Weights of a small GPT-style language model, trained from scratch on English Wikipedia: 6 heads of 32.
MLP neurons of a small language model. Each row is named by its layer, matrix (gate and up: input weights) and neuron, and shows model dimensions 0-63. Each number is 200 + 30 x the weight over its row's rms, rounded and kept within 0 to 999. A neuron's up and down rows have the sign that makes its largest values positive.
After each neuron's rows, "fires on" lists the tokens most often at its 100 highest values on Wikipedia text that the model never trained on.

L4.gate406,187,201,203,185,212,238,185,226,167,188,202,216,211,236,150,218,134,284,240,209,192,169,200,204,252,193,181,170,205,189,208,245,225,173,245,169,229,190,182,210,248,150,228,201,179,207,192,180,194,231,194,203,249,198,169,186,206,206,177,236,240,219,199,168
L4.up406,160,227,201,182,191,226,208,179,222,209,204,191,177,227,181,173,156,247,181,262,221,188,211,247,202,214,240,196,154,190,197,248,224,202,209,207,156,151,135,202,252,140,213,169,184,194,224,204,207,205,231,195,193,249,188,221,234,204,201,243,181,227,259,196
fires on: " A", " b", "1", " One"

L4.gate79,175,184,212,243,218,192,212,216,191,216,160,228,196,173,185,246,245,189,210,226,179,181,241,234,188,235,166,178,207,215,160,167,185,150,173,239,92,195,218,230,200,243,236,198,170,210,219,199,203,227,202,190,151,223,189,215,170,218,217,208,242,193,191,187
L4.up79,219,187,202,230,193,151,236,186,181,227,242,194,164,171,216,156,179,184,231,227,205,159,256,236,185,243,194,164,215,228,243,203,191,146,216,194,221,178,182,214,176,198,178,247,166,212,199,225,231,216,216,197,246,213,222,193,198,216,222,225,230,245,167,178
fires on: " •", "ble", "in", "r", "c"

L4.gate404,207,181,235,263,206,140,181,258,230,196,158,241,250,199,212,233,238,228,130,174,222,232,202,202,192,191,195,157,194,257,230,197,178,206,237,222,169,188,217,191,219,201,203,244,181,135,222,132,229,222,173,249,184,191,204,198,208,185,247,203,169,205,199,201
L4.up404,192,208,171,187,201,201,206,268,208,215,189,245,228,183,179,211,187,176,181,226,213,214,219,242,189,195,169,165,243,205,240,192,200,172,211,238,141,245,235,261,196,252,185,242,212,177,237,181,216,161,183,262,197,164,178,161,204,169,215,201,206,213,178,196
fires on: "n", " ann", "ud", "|---|---|---|---|---|", "s", " imp"

L4.gate650,200,147,220,225,154,233,177,205,191,248,190,214,202,237,148,227,205,175,191,217,245,195,197,283,175,163,213,226,211,203,241,254,217,189,177,257,229,185,165,199,208,199,139,199,200,172,156,222,187,169,188,232,208,188,219,172,184,202,183,145,161,152,207,160
L4.up650,194,171,140,215,204,217,243,211,226,200,221,198,224,241,181,155,213,178,226,216,202,129,187,240,213,181,177,233,161,157,232,257,241,182,134,187,217,193,197,205,134,253,242,230,226,212,211,215,260,171,169,202,201,164,201,173,219,217,134,221,191,154,171,192
fires on: "iz", "ing", " show", "z", "eng", " film"

L4.gate383,245,233,235,240,222,221,219,183,178,186,214,172,181,215,220,212,188,182,159,207,128,205,269,217,250,168,177,161,221,154,181,194,144,224,210,143,192,228,175,141,184,179,198,228,219,205,180,203,208,184,188,160,174,218,190,169,247,199,235,223,185,238,195,180
L4.up383,198,208,247,211,191,193,174,180,160,202,197,199,223,184,183,207,195,213,202,225,152,143,238,200,256,144,168,236,165,199,139,225,157,218,203,211,190,167,235,193,209,198,219,235,236,214,205,257,155,177,196,184,217,211,191,174,213,224,282,175,239,246,168,165
fires on: "ian", "ish", "ic", "ech", "ine", "ican"

L4.gate501,246,254,198,246,251,167,193,139,183,205,247,223,271,180,220,221,124,158,242,176,199,185,227,195,209,251,194,215,216,206,210,186,189,187,197,215,254,190,210,196,227,169,219,219,142,202,176,166,185,196,174,208,171,226,149,174,173,207,201,230,236,202,222,198
L4.up501,197,165,166,151,185,210,209,199,161,233,178,203,176,253,241,202,196,221,197,232,211,214,231,241,219,192,194,206,141,199,185,185,165,208,240,255,228,186,194,192,268,167,170,188,186,199,210,208,234,242,191,218,200,229,188,233,219,200,241,184,181,214,178,200
fires on: " d", " m", " exp", " per", " an", " dem"

L4.gate246,189,191,246,211,205,214,193,247,180,190,253,167,192,196,220,206,151,200,209,185,216,153,253,171,228,248,211,208,224,217,196,222,187,181,240,235,207,215,206,233,191,150,209,240,193,193,176,220,193,171,185,211,200,161,195,179,201,232,187,277,147,243,135,183
L4.up246,184,195,213,149,194,214,206,235,205,222,215,165,204,241,196,198,146,220,199,186,270,217,140,160,218,194,153,223,252,173,212,195,201,185,203,176,198,172,192,208,180,203,201,199,228,194,173,195,153,175,231,212,228,171,181,172,232,232,211,216,156,183,243,182
fires on: "1", " Bro", "-", " ro", " O", "0"

L4.gate660,165,169,211,250,185,171,156,184,239,204,182,176,227,143,232,148,190,252,198,204,241,179,210,227,178,183,195,194,249,174,250,180,289,192,196,190,212,189,225,218,202,192,189,204,167,218,222,145,243,192,191,273,164,218,261,147,263,234,198,247,250,201,209,214
L4.up660,186,183,188,222,197,223,198,172,218,183,211,186,194,158,170,239,217,218,196,195,228,204,158,224,217,208,206,156,277,162,211,232,267,190,168,157,196,274,179,210,155,237,193,226,174,248,248,176,203,243,249,205,158,189,276,221,229,163,217,235,214,218,189,188
fires on: " b", " B", "b", " comm", "emb"

L4.gate524,192,233,237,207,190,182,218,281,213,195,172,185,176,157,208,206,212,167,216,168,167,180,188,202,183,167,184,198,216,188,255,222,225,170,201,138,156,211,150,208,159,161,219,204,239,183,189,232,105,227,194,207,153,178,208,240,189,223,145,260,162,209,232,171
L4.up524,231,238,241,204,186,194,212,178,169,187,199,187,178,259,236,206,142,172,190,181,208,242,154,195,189,225,184,178,179,233,168,189,192,160,128,230,146,197,256,231,209,146,178,229,167,155,210,187,169,172,198,211,251,197,254,173,138,216,223,232,225,172,207,217
fires on: " be", " over", "lev", " under", " Be", "p"

L4.gate170,181,156,215,209,249,199,183,148,153,177,188,183,181,210,150,141,234,135,199,209,209,248,149,278,192,212,199,209,179,155,222,173,183,177,211,193,204,182,237,209,240,265,222,180,201,214,198,209,234,219,179,254,174,239,150,160,195,216,175,193,146,201,176,179
L4.up170,142,220,188,238,154,196,141,175,130,199,161,215,187,210,130,154,157,218,227,207,215,195,201,257,177,218,198,190,220,215,202,189,168,211,219,205,243,187,185,179,238,201,250,206,260,194,190,215,149,209,232,200,224,265,195,183,196,234,189,190,216,197,213,216
fires on: " more", "als", " less", "ill", "ul", "m"

L4.gate512,149,228,209,248,248,171,190,194,148,207,225,187,206,229,210,181,218,249,191,191,182,196,201,240,204,246,172,232,196,219,196,180,231,210,170,182,208,184,186,137,217,148,192,230,173,196,236,174,204,168,161,203,206,258,203,180,215,190,217,200,193,180,224,187
L4.up512,192,177,160,230,234,232,258,209,193,209,210,170,180,186,200,162,182,206,198,224,237,200,177,177,210,194,203,174,214,162,254,148,160,165,224,205,180,232,219,221,219,183,185,270,160,186,204,220,214,161,209,174,239,229,154,192,212,171,203,175,201,208,243,230
fires on: " out", " w", "w", " com", "he", "W"

L4.gate221,214,172,167,175,195,220,195,225,221,177,199,188,190,201,209,265,144,185,252,237,174,155,170,251,229,221,177,230,154,172,206,223,199,139,162,177,191,224,190,188,214,164,170,205,190,203,203,215,242,285,178,209,163,181,240,146,203,180,203,160,153,204,188,235
L4.up221,216,188,203,218,234,220,187,146,201,219,181,186,196,136,199,219,247,193,251,213,225,243,211,207,187,210,169,230,152,187,185,227,198,176,238,243,248,227,218,169,223,259,178,239,251,173,217,207,202,191,219,187,167,159,199,223,245,175,189,192,155,170,231,129
fires on: "z", "i", "d", "j", "iel", "ó"

L4.gate81,160,197,183,187,233,174,158,182,260,204,231,189,217,185,177,250,207,190,172,197,234,176,168,230,221,159,150,182,206,177,176,196,203,226,234,193,253,172,161,178,175,201,193,226,234,186,172,159,152,181,202,172,175,180,257,202,231,233,223,200,212,187,258,247
L4.up81,165,223,233,223,172,183,159,187,225,245,155,204,216,241,140,230,167,191,205,229,196,156,195,203,211,167,219,199,213,183,199,190,183,151,215,198,196,197,189,185,178,257,216,217,189,151,196,213,192,261,190,193,237,206,211,259,198,245,212,216,194,142,241,204
fires on: " most", "in", "u", "ab", "am"

L4.gate504,231,238,225,181,234,202,224,200,188,184,177,235,229,252,207,181,187,227,207,195,215,157,182,233,184,193,201,133,190,259,199,187,203,207,236,244,256,210,220,165,170,177,208,198,247,200,199,191,205,210,165,213,217,175,282,173,208,203,192,255,259,180,124,171
L4.up504,271,184,171,209,218,173,147,178,174,142,233,207,205,200,239,213,243,196,200,232,203,151,211,156,222,165,202,183,196,206,187,152,164,195,228,245,226,216,225,172,168,182,196,188,243,226,206,231,199,206,152,195,226,146,271,179,199,246,225,201,240,233,232,183
fires on: " (", " are", "elop", " were", " was", " announced"